MLP neurons of a small language model. Each row is named by its layer, matrix (down: output weights) and neuron, and shows model dimensions 16-111. Each number is 200 + 20 x the weight over its row's rms, rounded and kept within 0 to 999.
A block is one neuron, or neurons of one layer that tend to fire together. After each block is what it responds to, as a language model described it from the Wikipedia text at the highest values.

L5.down226,196,211,182,233,180,161,192,222,179,211,193,167,239,187,219,182,227,215,204,181,203,217,202,181,195,173,221,185,222,181,215,202,187,225,189,217,197,191,215,212,204,261,182,191,196,200,201,190,219,224,164,205,177,180,213,210,196,230,184,187,211,202,207,177,163,180,175,218,197,195,213,203,167,204,197,218,223,247,206,180,213,180,204,185,168,174,195,185,176,166,210,188,212,207,196,188
Paragraph-break newline

L5.down83,213,214,193,179,208,204,218,211,237,195,186,237,194,181,187,216,174,206,192,221,174,166,206,206,217,198,201,167,227,202,190,220,200,231,185,178,212,210,175,203,214,178,184,232,182,200,196,241,221,189,159,241,194,225,196,179,177,190,205,192,214,197,188,212,196,205,193,216,224,195,195,186,227,180,212,205,168,234,191,201,213,194,174,197,205,228,215,173,191,206,206,196,191,212,205,215
Mid-word Latinate fragments

L5.down242,204,203,182,208,174,187,180,209,209,211,213,181,203,207,210,197,209,198,189,185,228,241,212,182,226,184,189,173,210,179,222,190,130,199,211,181,232,193,195,181,220,212,207,206,223,184,188,212,208,188,210,196,183,195,216,167,181,221,183,202,178,196,195,212,192,190,202,199,196,223,201,213,182,211,181,223,234,193,184,227,216,203,147,190,175,190,190,190,211,212,203,221,157,188,238,194
Table and infobox structure

L3.down140,193,178,221,159,219,209,191,180,226,187,214,204,187,209,168,202,208,212,226,195,210,193,196,217,253,183,190,205,178,153,213,187,178,209,214,190,187,220,202,203,232,211,228,222,165,200,201,222,195,201,191,222,196,201,197,223,199,149,147,202,196,185,204,180,197,192,203,175,197,190,234,211,223,172,188,200,211,173,163,170,195,170,213,206,206,228,218,230,201,232,208,201,154,193,234,224
L3.down152,204,218,174,192,187,263,194,200,207,185,168,174,177,179,203,207,152,197,212,243,209,193,183,208,172,174,222,196,188,180,195,191,159,212,230,199,205,206,179,207,205,195,217,231,193,211,157,201,178,198,185,166,203,189,251,190,199,189,184,181,190,217,188,224,211,201,205,183,187,210,210,186,194,213,172,181,168,181,224,196,223,203,157,197,212,165,202,178,184,230,216,212,187,227,222,218
L3.down262,235,229,213,200,214,167,171,208,210,168,216,154,187,235,199,168,187,180,208,198,168,214,185,198,173,193,189,195,214,203,193,208,170,196,188,208,214,202,191,194,230,203,213,204,208,207,204,217,170,159,196,173,204,194,204,157,188,159,198,194,182,215,242,198,217,236,210,190,192,210,198,220,209,236,213,227,189,179,221,203,185,169,235,206,204,197,173,213,203,202,229,194,215,173,214,221
L3.down307,234,182,208,238,199,210,212,214,156,195,221,190,224,202,171,205,211,208,156,221,185,198,193,221,178,202,226,211,199,182,237,197,188,164,185,211,193,222,215,181,183,217,189,224,160,221,201,194,200,210,237,200,182,205,206,185,195,178,208,202,200,178,183,182,216,219,198,158,159,214,222,225,196,194,213,172,175,226,205,204,197,193,188,207,208,206,190,211,168,229,161,200,203,182,192,222
L3.down371,219,191,173,206,192,185,166,238,202,203,217,182,216,192,218,182,196,198,211,220,195,236,184,219,189,213,222,229,151,187,216,192,160,188,198,230,209,219,194,173,213,202,239,195,205,209,179,153,260,195,189,220,182,186,223,205,224,193,189,192,206,222,176,173,203,222,188,182,218,220,232,184,201,223,175,175,157,180,193,176,223,182,187,208,201,194,220,234,174,220,203,200,175,174,209,209
L3.down528,249,192,175,167,212,163,203,195,186,243,232,183,201,244,183,203,200,203,190,226,211,272,188,181,161,197,160,202,202,194,219,189,209,197,250,201,219,212,141,200,188,180,207,196,205,218,198,213,178,190,203,191,194,249,181,193,231,185,206,227,228,196,191,208,214,202,199,195,174,225,200,206,194,223,178,191,185,197,187,196,180,191,151,242,199,222,203,196,181,189,184,205,204,180,231,206
L3.down563,198,179,191,207,198,156,226,202,198,202,210,202,206,202,183,211,196,206,193,202,190,224,212,221,201,203,237,206,194,194,192,179,260,211,206,169,218,172,182,183,180,172,172,181,174,212,170,218,202,179,189,183,185,218,174,203,214,161,207,165,201,221,215,182,219,240,183,174,196,217,212,245,197,217,184,207,176,167,192,181,181,180,251,188,190,178,185,170,188,220,225,184,203,167,221,204
L3.down667,221,205,202,214,206,171,174,214,211,186,220,185,188,206,182,186,223,193,206,239,230,191,211,160,192,214,197,175,153,217,207,198,185,201,177,197,216,180,212,207,211,208,204,190,221,202,219,160,202,213,222,192,191,242,259,183,179,172,168,251,197,211,179,200,196,232,172,203,189,201,192,206,174,215,215,198,197,214,226,202,218,152,175,170,193,199,190,195,172,198,173,156,183,208,191,177
Infobox list bullets

L2.down14,248,204,220,156,223,193,187,191,200,210,198,187,219,221,196,192,200,190,180,186,240,213,215,176,199,228,208,193,168,222,175,218,205,203,202,211,179,177,222,200,205,191,240,180,221,236,185,217,192,195,219,225,156,201,194,199,221,201,252,175,190,224,200,178,202,229,221,215,211,203,180,207,191,238,161,219,203,218,210,190,211,203,215,216,192,239,186,181,260,210,160,182,191,204,209,223
L2.down37,166,182,183,215,225,208,206,170,178,166,211,175,192,214,180,179,194,194,190,173,185,182,207,192,186,166,175,195,215,211,190,175,182,200,199,213,216,221,212,182,199,218,182,224,226,244,185,186,207,174,177,184,197,198,228,169,211,211,166,185,244,192,203,219,194,165,176,199,228,218,210,200,221,199,201,226,204,194,181,173,189,195,230,191,234,229,176,233,196,193,196,209,217,205,215,210
L2.down70,182,212,204,236,188,220,170,221,201,200,205,199,219,184,181,242,226,179,197,195,220,236,183,225,191,203,185,182,252,157,207,256,187,212,213,202,202,186,229,197,211,211,200,187,168,199,181,206,189,225,218,226,165,236,192,211,203,206,206,200,198,179,212,189,174,187,167,167,199,185,188,217,208,210,180,190,177,185,211,230,207,158,172,242,216,224,202,187,166,203,177,189,227,210,204,222
L2.down79,222,187,208,180,208,154,239,211,194,211,206,171,185,210,178,197,232,206,187,193,174,198,189,190,205,200,164,201,186,178,193,203,198,226,192,178,184,187,186,171,194,208,192,191,160,191,211,241,150,214,216,200,203,234,205,178,220,216,229,217,200,207,215,173,227,237,190,204,213,193,239,197,191,192,219,218,208,190,193,187,181,167,187,196,213,224,216,210,187,203,177,193,188,151,194,234
L2.down109,201,215,228,183,182,168,200,172,185,179,210,212,186,206,171,191,204,179,203,165,236,176,217,159,193,184,245,170,184,197,203,181,170,160,174,197,204,193,181,183,228,176,187,208,232,227,212,207,208,211,182,187,227,213,227,205,205,183,177,211,222,193,218,189,214,240,188,215,218,149,201,181,224,192,176,195,211,170,217,203,185,180,231,192,199,169,188,197,196,226,199,172,203,210,175,252
L2.down231,198,227,186,169,190,181,201,200,200,167,205,195,171,201,223,220,222,203,193,174,218,207,221,193,203,185,174,187,207,232,223,211,266,222,202,237,227,192,205,192,250,214,180,198,206,195,208,204,194,198,149,211,184,217,198,209,214,263,197,186,219,194,219,196,214,214,210,189,193,196,184,170,180,239,207,212,152,177,202,231,191,193,221,200,224,177,224,194,208,152,202,205,224,214,197,172
L2.down242,212,198,213,208,205,184,224,190,192,161,211,171,185,233,208,188,179,183,186,206,170,182,208,197,190,219,220,222,210,174,193,227,203,208,208,221,187,244,226,196,202,228,189,225,197,191,180,208,188,172,188,215,218,235,215,202,222,209,211,223,223,193,220,190,235,197,182,204,171,188,212,191,164,176,213,216,224,184,199,221,209,223,204,192,209,208,179,201,209,212,200,236,205,183,209,190
L2.down606,191,226,210,222,180,198,182,201,181,205,167,181,194,212,201,178,247,138,200,232,165,193,210,169,184,182,206,227,159,222,184,210,186,229,212,217,186,202,214,156,220,206,213,217,205,181,239,186,198,188,220,225,179,188,191,178,195,235,185,216,180,208,220,196,193,212,217,197,188,246,203,217,226,215,153,221,199,230,186,168,213,220,211,163,212,202,201,190,218,198,226,201,185,195,221,193
Word-start subword fragments

L3.down59,250,204,180,201,228,222,190,158,185,205,185,201,196,180,210,228,207,222,186,183,191,195,141,196,197,166,165,210,209,189,215,205,215,189,204,195,237,199,224,252,198,202,225,225,202,218,181,212,193,223,208,231,131,195,234,177,204,191,214,217,199,203,177,154,155,208,177,194,195,186,213,249,205,202,226,186,164,212,201,212,202,212,198,192,188,223,194,176,238,195,179,188,206,199,221,196
L3.down139,216,232,222,200,201,183,173,198,228,159,198,205,212,207,196,193,204,191,214,206,216,175,178,189,214,205,150,206,202,215,211,196,180,179,196,203,185,211,174,207,232,202,182,197,232,187,200,185,205,194,174,213,190,216,165,196,128,194,206,222,211,188,200,217,205,233,196,212,214,172,165,205,204,194,228,203,234,182,207,225,218,203,188,198,170,224,189,219,195,213,212,177,186,206,147,206
L3.down173,253,236,168,252,198,199,201,187,170,160,194,180,178,207,212,178,198,210,253,151,182,208,226,193,180,202,199,197,198,195,191,232,144,177,172,169,225,190,193,193,185,179,198,177,216,193,198,221,213,203,180,200,181,231,230,172,221,168,207,216,221,200,188,209,203,204,190,207,216,202,153,198,210,186,177,195,206,205,188,212,220,179,181,207,219,197,222,207,193,198,197,176,213,205,226,223
L3.down184,171,185,195,231,215,175,190,176,198,191,215,187,185,198,197,175,209,179,166,223,205,177,180,194,201,203,206,201,169,192,171,225,209,201,191,209,189,172,207,206,196,176,209,199,250,191,184,219,188,179,172,197,207,213,208,225,184,194,192,228,213,230,216,225,232,193,195,251,193,223,179,216,202,210,239,233,212,205,199,216,200,169,218,189,204,188,241,203,185,255,203,226,212,219,152,183
L3.down248,195,210,172,233,198,199,186,230,197,237,199,178,208,188,172,199,189,232,175,241,219,232,196,187,187,202,205,224,241,201,234,232,203,243,206,209,208,221,202,207,210,180,189,204,217,197,219,193,214,170,191,182,219,199,213,173,195,233,204,188,192,167,191,194,208,165,204,234,210,225,192,204,190,165,176,212,191,181,213,190,231,207,186,200,200,181,158,214,197,184,194,223,188,179,194,201
L3.down517,201,213,167,197,168,210,233,230,182,217,199,173,210,197,194,189,208,210,178,206,221,188,194,175,199,169,232,207,215,237,191,202,168,220,193,231,208,164,199,186,215,200,184,195,216,192,234,179,198,229,207,182,197,202,225,216,195,229,202,203,238,215,230,193,230,181,210,217,186,191,207,183,192,190,197,184,207,236,193,187,202,198,185,190,212,205,163,216,205,217,185,193,223,216,207,198
L3.down543,169,223,220,220,207,202,183,222,190,215,187,206,216,211,205,220,186,224,188,183,224,190,209,195,180,206,235,206,182,224,175,177,171,211,219,191,196,178,189,178,204,184,214,232,241,207,245,187,196,167,231,154,215,193,196,206,167,157,207,215,178,211,207,200,204,202,220,164,209,157,168,228,187,237,223,187,184,214,226,178,185,169,200,211,185,194,235,210,214,194,186,197,169,190,198,217
L3.down607,195,196,180,175,205,180,180,166,168,161,206,154,212,180,220,202,233,183,179,222,191,197,198,196,209,187,193,187,217,175,207,192,225,193,192,180,222,202,203,195,213,222,180,183,215,221,159,207,171,231,205,212,189,198,215,190,234,206,208,213,195,215,193,232,201,198,193,207,246,169,199,213,184,182,218,233,156,235,203,198,213,188,219,166,165,194,179,204,231,217,163,166,227,173,235,207
Word-initial subword fragments

L3.down98,211,204,211,180,201,182,223,250,199,203,192,159,184,227,214,203,192,198,195,199,178,204,189,197,195,211,192,192,192,228,222,233,207,165,199,182,208,194,178,198,133,211,174,196,183,237,192,182,197,172,174,226,193,194,206,187,169,209,203,218,226,206,193,201,184,197,202,224,162,216,197,215,202,180,197,193,214,207,213,198,202,205,222,212,166,221,202,198,223,186,188,171,200,192,186,209
L3.down298,228,244,201,190,204,197,191,218,232,160,191,261,203,191,202,179,234,212,187,193,164,204,201,216,183,208,215,200,187,208,205,194,195,199,158,186,165,206,222,174,201,228,218,231,200,204,165,165,211,221,216,193,204,235,165,198,206,156,199,187,182,199,176,197,211,202,173,191,244,222,239,206,220,204,212,180,193,211,216,166,223,199,172,196,222,218,169,204,195,198,190,197,228,252,221,191
L3.down331,195,211,188,204,216,192,258,191,162,220,229,162,194,192,209,195,177,229,212,185,204,199,201,215,215,195,195,198,195,189,200,163,214,193,216,186,198,208,222,186,192,193,179,188,206,163,204,204,202,159,204,194,204,169,214,204,190,220,199,222,222,208,200,227,164,227,209,207,201,190,190,180,249,193,179,179,204,203,197,201,192,177,188,156,155,197,195,209,172,200,221,136,225,206,202,199
L3.down393,236,205,209,210,223,192,196,187,207,187,221,147,199,208,211,192,190,165,212,221,184,219,190,230,181,174,189,211,215,198,210,179,217,134,188,227,218,184,194,191,186,210,184,201,201,237,211,191,181,171,186,196,240,217,235,192,191,210,231,189,210,192,177,196,208,194,213,173,195,249,216,180,204,209,223,221,209,253,218,175,183,187,208,231,203,201,217,188,201,196,201,183,208,236,190,199
L3.down414,198,162,252,232,229,177,188,173,211,205,204,225,182,181,193,221,211,180,205,228,214,187,190,218,223,219,238,183,178,202,204,182,205,198,215,181,207,185,197,215,208,174,181,207,182,216,216,216,231,230,238,248,174,222,166,177,166,196,184,181,186,215,213,204,223,202,199,162,178,217,186,197,203,181,201,178,185,195,198,157,189,206,215,183,226,183,173,205,197,215,170,217,182,215,189,184
L3.down445,211,245,246,202,171,208,204,200,192,249,218,172,198,191,204,172,201,186,162,217,207,191,183,249,200,199,181,202,178,257,212,221,223,186,201,219,185,196,207,183,233,167,198,213,207,169,180,198,180,208,221,220,226,203,196,196,155,194,193,209,234,180,163,195,188,212,186,185,174,202,197,218,171,195,194,211,189,196,227,194,206,165,234,196,222,201,172,228,171,207,190,211,195,173,181,193
L3.down610,201,220,213,199,188,206,175,173,172,215,200,223,217,197,180,217,181,210,184,175,210,192,188,161,205,220,223,191,187,245,191,179,154,201,214,217,186,230,184,203,232,209,188,200,215,173,187,196,214,215,226,201,220,181,228,232,203,176,155,211,206,191,206,182,199,190,202,224,220,202,243,180,221,209,221,178,204,166,215,198,172,208,176,153,206,201,226,185,214,208,178,184,187,176,219,171
L3.down643,215,204,171,232,194,226,221,214,193,208,194,204,180,167,189,190,214,184,210,192,217,213,194,207,175,196,185,214,190,234,181,205,176,182,194,226,205,169,179,211,194,228,124,171,229,176,192,187,184,199,186,196,225,200,151,194,181,208,184,249,175,214,182,202,232,215,198,207,211,179,197,246,195,250,190,186,207,194,225,175,169,207,216,217,213,191,232,219,222,216,213,215,177,213,182,213
Phrase-closing commas

L2.down3,200,204,193,138,228,195,198,184,197,216,220,218,219,183,179,202,245,173,200,169,196,196,226,179,183,210,204,207,174,193,167,221,222,203,203,172,217,190,179,229,178,199,228,217,196,240,207,176,171,211,175,215,199,196,174,225,199,187,186,174,183,186,197,207,221,187,179,168,210,221,214,195,252,203,201,211,187,187,211,183,183,164,222,196,184,177,214,176,173,193,226,189,193,212,209,201
L2.down53,188,189,210,172,183,199,197,195,204,172,186,176,204,214,193,137,205,248,186,164,236,201,226,202,247,208,188,176,192,229,197,189,201,222,199,188,185,190,193,208,214,234,192,221,200,200,159,231,171,231,199,172,168,191,255,192,210,207,191,218,201,210,169,203,189,214,185,201,192,214,182,199,232,200,232,197,197,189,207,201,198,190,143,211,194,211,194,224,207,201,195,220,203,204,192,172
L2.down143,245,186,185,206,227,193,174,195,167,230,180,215,202,216,188,194,192,203,226,194,199,183,178,192,214,172,203,199,191,195,212,226,196,208,167,211,204,207,203,183,190,190,204,200,195,205,204,211,188,217,203,212,178,190,214,214,195,147,205,178,208,200,186,219,217,206,193,206,177,192,212,264,157,212,225,203,215,168,208,197,229,193,156,219,203,223,247,199,199,158,206,201,194,203,184,189
L2.down219,172,178,185,204,170,155,181,212,166,216,211,212,242,183,208,189,197,206,178,174,192,213,188,194,181,189,213,193,179,231,220,223,167,198,220,207,193,210,194,236,207,176,215,195,189,249,160,194,214,218,198,205,214,194,238,189,204,228,188,194,211,213,196,198,191,209,209,186,161,208,223,219,205,196,204,192,210,200,211,202,196,214,214,236,193,207,207,216,126,210,232,170,175,175,219,192
L2.down432,201,197,219,230,233,158,184,203,185,225,175,169,224,174,217,198,169,176,194,225,215,193,177,178,176,216,181,218,230,229,231,228,206,184,187,197,205,223,164,196,193,213,204,192,212,219,211,219,197,206,191,196,197,204,212,194,207,195,211,250,181,220,190,187,203,193,170,198,246,170,207,187,223,179,170,214,197,201,203,205,177,222,194,235,256,219,162,204,210,220,216,191,193,190,212,218
L2.down506,217,211,191,164,210,228,200,230,189,205,189,216,235,199,183,201,188,215,179,203,203,202,164,175,174,214,214,225,166,207,162,223,214,176,239,157,193,187,188,196,199,165,209,202,214,200,181,216,203,188,199,220,211,234,190,180,208,195,201,202,219,189,245,224,232,206,204,162,209,217,206,191,172,214,194,201,195,200,189,234,201,172,190,177,200,226,218,199,174,194,179,218,223,220,180,227
L2.down509,191,157,228,169,181,199,236,232,181,192,243,209,210,200,198,209,215,197,183,209,216,183,207,180,174,204,216,182,157,192,226,211,164,219,225,215,213,185,214,207,203,200,192,217,221,203,203,213,184,173,191,228,181,227,263,182,223,187,184,194,202,180,222,192,196,205,203,227,204,198,218,191,170,203,158,174,181,190,232,204,194,256,170,197,172,215,231,209,234,205,213,185,190,202,225,233
L2.down726,190,208,215,190,196,210,180,178,217,176,188,142,217,189,176,188,207,178,219,204,203,207,154,222,214,220,208,210,169,209,200,212,211,209,187,201,203,197,193,149,212,197,215,197,212,215,230,206,224,227,230,198,196,191,184,216,177,177,196,158,230,197,169,194,233,204,205,185,199,198,195,200,184,166,190,207,195,187,190,197,219,191,196,208,226,245,185,224,216,191,179,224,212,188,187,203
Infobox list bullets

L2.down108,181,203,202,157,193,179,209,213,207,189,198,215,187,228,220,208,223,207,219,202,203,202,216,178,244,192,206,218,162,182,221,230,191,206,189,174,189,235,227,218,166,221,169,227,214,230,186,226,172,186,166,179,217,202,194,198,167,203,205,223,138,194,200,175,196,208,201,195,158,205,237,181,203,205,199,174,202,179,197,226,216,186,202,200,194,219,214,204,182,216,225,249,218,207,174,221
L2.down204,185,192,188,206,199,181,184,198,208,226,266,204,170,197,213,168,206,217,207,211,220,196,200,184,216,217,158,208,207,234,197,205,204,227,188,138,172,218,223,182,226,222,193,167,154,187,215,188,196,187,198,170,203,219,190,207,154,205,165,167,242,220,191,228,225,199,230,204,204,179,195,186,204,194,200,236,182,191,203,225,187,197,217,227,200,195,181,220,177,211,217,229,203,201,218,195
L2.down304,204,206,184,211,181,210,191,202,175,200,197,186,210,220,208,192,195,212,209,210,164,197,226,168,233,210,180,182,190,239,198,179,190,199,200,198,192,229,229,190,224,236,181,222,201,184,172,210,186,220,183,200,196,202,188,210,194,198,203,228,231,208,191,198,189,207,232,184,186,201,194,211,213,185,237,176,196,197,206,188,222,187,207,179,215,192,171,228,166,193,210,190,212,227,194,188
L2.down336,215,190,233,191,229,181,212,194,186,210,192,208,170,196,211,175,170,198,171,202,205,219,255,233,217,208,212,221,221,199,211,221,180,214,216,196,184,217,187,208,201,169,196,229,180,198,208,206,208,192,212,184,233,201,240,236,170,215,187,161,223,210,190,211,205,250,188,219,156,201,211,190,201,214,213,222,178,198,172,244,171,188,178,191,231,197,206,199,183,189,204,224,200,170,158,215
L2.down517,184,176,241,199,183,188,234,177,209,190,181,166,194,205,174,197,180,189,213,169,200,172,199,203,205,230,175,199,178,201,206,253,173,217,230,248,207,200,177,186,208,168,192,227,192,177,222,224,190,198,227,193,195,210,179,214,180,218,195,192,192,205,205,230,170,199,194,185,184,183,193,191,205,211,181,250,195,184,197,212,179,207,161,197,211,216,237,219,182,204,193,232,216,245,132,215
L2.down519,156,189,193,181,250,190,214,204,193,216,193,211,216,218,198,202,193,201,231,209,151,216,222,211,245,200,175,223,187,191,217,231,196,202,220,224,216,210,196,168,200,184,215,184,167,169,216,224,214,201,187,190,200,203,197,190,184,190,193,204,175,232,179,191,187,204,199,230,191,200,199,238,211,205,198,191,195,203,212,210,192,201,203,201,235,198,165,188,206,202,220,196,217,169,158,194
L2.down550,227,194,201,201,210,163,207,197,228,197,217,192,160,195,199,203,188,208,197,200,192,226,228,219,191,197,190,199,209,169,192,182,197,211,224,185,180,173,161,209,186,187,184,199,193,191,214,213,181,223,207,190,196,222,175,217,212,214,205,193,191,231,198,164,226,206,214,199,205,200,215,140,223,204,219,209,178,195,184,206,236,190,198,204,213,223,213,181,227,189,162,199,204,174,207,201
L2.down747,175,226,211,193,202,195,195,161,185,200,188,189,183,203,218,186,210,201,218,196,207,186,193,246,196,227,179,208,210,175,212,193,168,226,222,192,196,176,199,179,197,176,210,187,181,186,223,187,215,257,162,197,226,226,204,199,185,236,195,232,209,218,207,180,210,207,253,197,209,168,218,157,217,215,204,203,184,223,222,202,172,172,150,190,224,227,203,183,168,205,189,192,222,239,171,193
Paragraph boundary tokens

L2.down47,197,191,232,217,174,205,164,222,209,173,199,236,209,197,183,167,219,217,207,223,202,210,224,211,185,198,170,195,209,216,180,186,191,178,180,225,213,198,160,174,205,197,234,190,196,192,187,193,222,196,208,165,195,161,164,203,182,223,218,214,200,215,185,177,177,174,213,203,189,209,207,186,162,167,263,193,197,186,197,198,216,167,203,214,206,214,195,197,194,213,165,210,220,167,253,184
L2.down144,213,208,233,166,210,195,205,187,204,220,182,230,197,208,261,217,215,172,189,188,204,199,211,224,202,190,195,164,197,203,209,209,179,182,220,212,169,173,209,233,196,210,196,198,200,188,178,221,187,213,205,184,196,175,208,204,169,193,240,234,169,208,189,235,199,182,166,168,214,238,225,197,203,196,223,193,205,195,187,221,188,171,201,209,156,199,234,185,209,226,210,179,217,225,208,208
L2.down292,176,180,214,198,241,218,169,185,182,228,215,221,177,211,147,183,209,233,188,202,177,206,203,203,163,163,221,204,213,226,183,191,206,173,215,228,171,153,193,209,198,174,194,158,184,216,175,174,165,235,229,215,204,195,188,224,162,210,197,193,163,203,192,197,196,239,219,206,195,221,203,191,218,190,211,203,224,202,220,194,214,190,231,219,191,192,229,205,214,219,166,211,221,230,223,166
L2.down343,191,207,194,224,169,203,209,217,215,183,209,205,183,175,167,195,191,204,175,222,228,224,198,188,186,167,199,197,186,190,211,215,180,203,172,227,196,205,188,220,200,178,185,200,233,176,194,202,206,229,211,168,215,229,180,203,186,240,189,232,200,233,214,203,191,198,185,219,191,201,176,186,203,191,203,179,207,226,197,218,215,224,242,186,181,181,199,247,208,242,207,186,229,188,166,181
L2.down378,184,224,212,218,172,224,212,192,217,248,219,209,208,186,186,204,246,200,215,224,196,194,186,199,176,200,209,192,156,169,225,210,160,201,200,162,201,198,193,172,185,151,206,197,161,231,224,198,198,214,179,194,213,204,199,221,210,205,198,223,202,213,180,228,197,219,202,199,162,187,194,220,169,179,175,204,225,208,219,187,216,196,206,229,186,217,182,216,205,218,188,227,206,224,192,203
L2.down634,216,181,198,180,207,204,193,174,204,205,202,208,233,165,178,176,230,206,190,202,194,194,206,219,217,186,204,200,174,184,208,208,177,211,187,210,211,199,196,179,193,215,192,232,229,218,189,215,223,210,215,219,182,218,190,244,208,175,213,205,148,207,208,207,149,214,189,201,143,209,183,217,207,181,218,184,210,232,210,209,183,162,224,186,156,228,221,191,195,173,211,207,209,214,193,208
L2.down667,238,197,190,189,199,209,189,195,210,225,232,178,214,222,221,181,202,201,171,186,205,236,219,228,199,233,173,200,203,229,165,200,205,223,222,220,189,160,205,196,173,190,169,155,195,198,194,221,208,194,171,199,209,197,212,193,190,199,177,222,191,196,177,179,196,210,192,211,212,202,243,196,189,223,214,182,206,191,171,189,210,197,171,188,227,227,194,223,209,238,181,169,207,161,190,222
L2.down668,197,225,187,232,195,187,202,207,175,225,195,158,185,214,206,206,214,149,212,123,166,223,192,204,225,178,235,193,189,210,180,229,178,174,220,213,192,196,168,212,200,196,180,214,183,181,196,191,178,203,198,187,199,207,236,186,225,203,199,217,191,195,220,201,216,222,218,206,210,178,227,215,170,194,167,236,218,219,202,223,207,186,171,226,198,214,201,163,189,176,162,220,188,194,160,232
Coordinating and after comma

L5.down217,170,204,216,179,206,176,201,198,189,190,191,204,231,199,222,190,156,216,221,217,185,191,184,205,190,186,183,182,233,180,202,176,178,210,239,249,184,222,180,170,195,218,195,206,206,212,200,212,207,199,196,226,175,202,198,188,190,188,187,202,229,193,202,206,198,187,193,225,222,201,226,215,160,181,210,202,191,163,212,197,236,219,250,222,224,233,211,224,228,242,210,188,215,198,212,238
Clause-boundary comma/and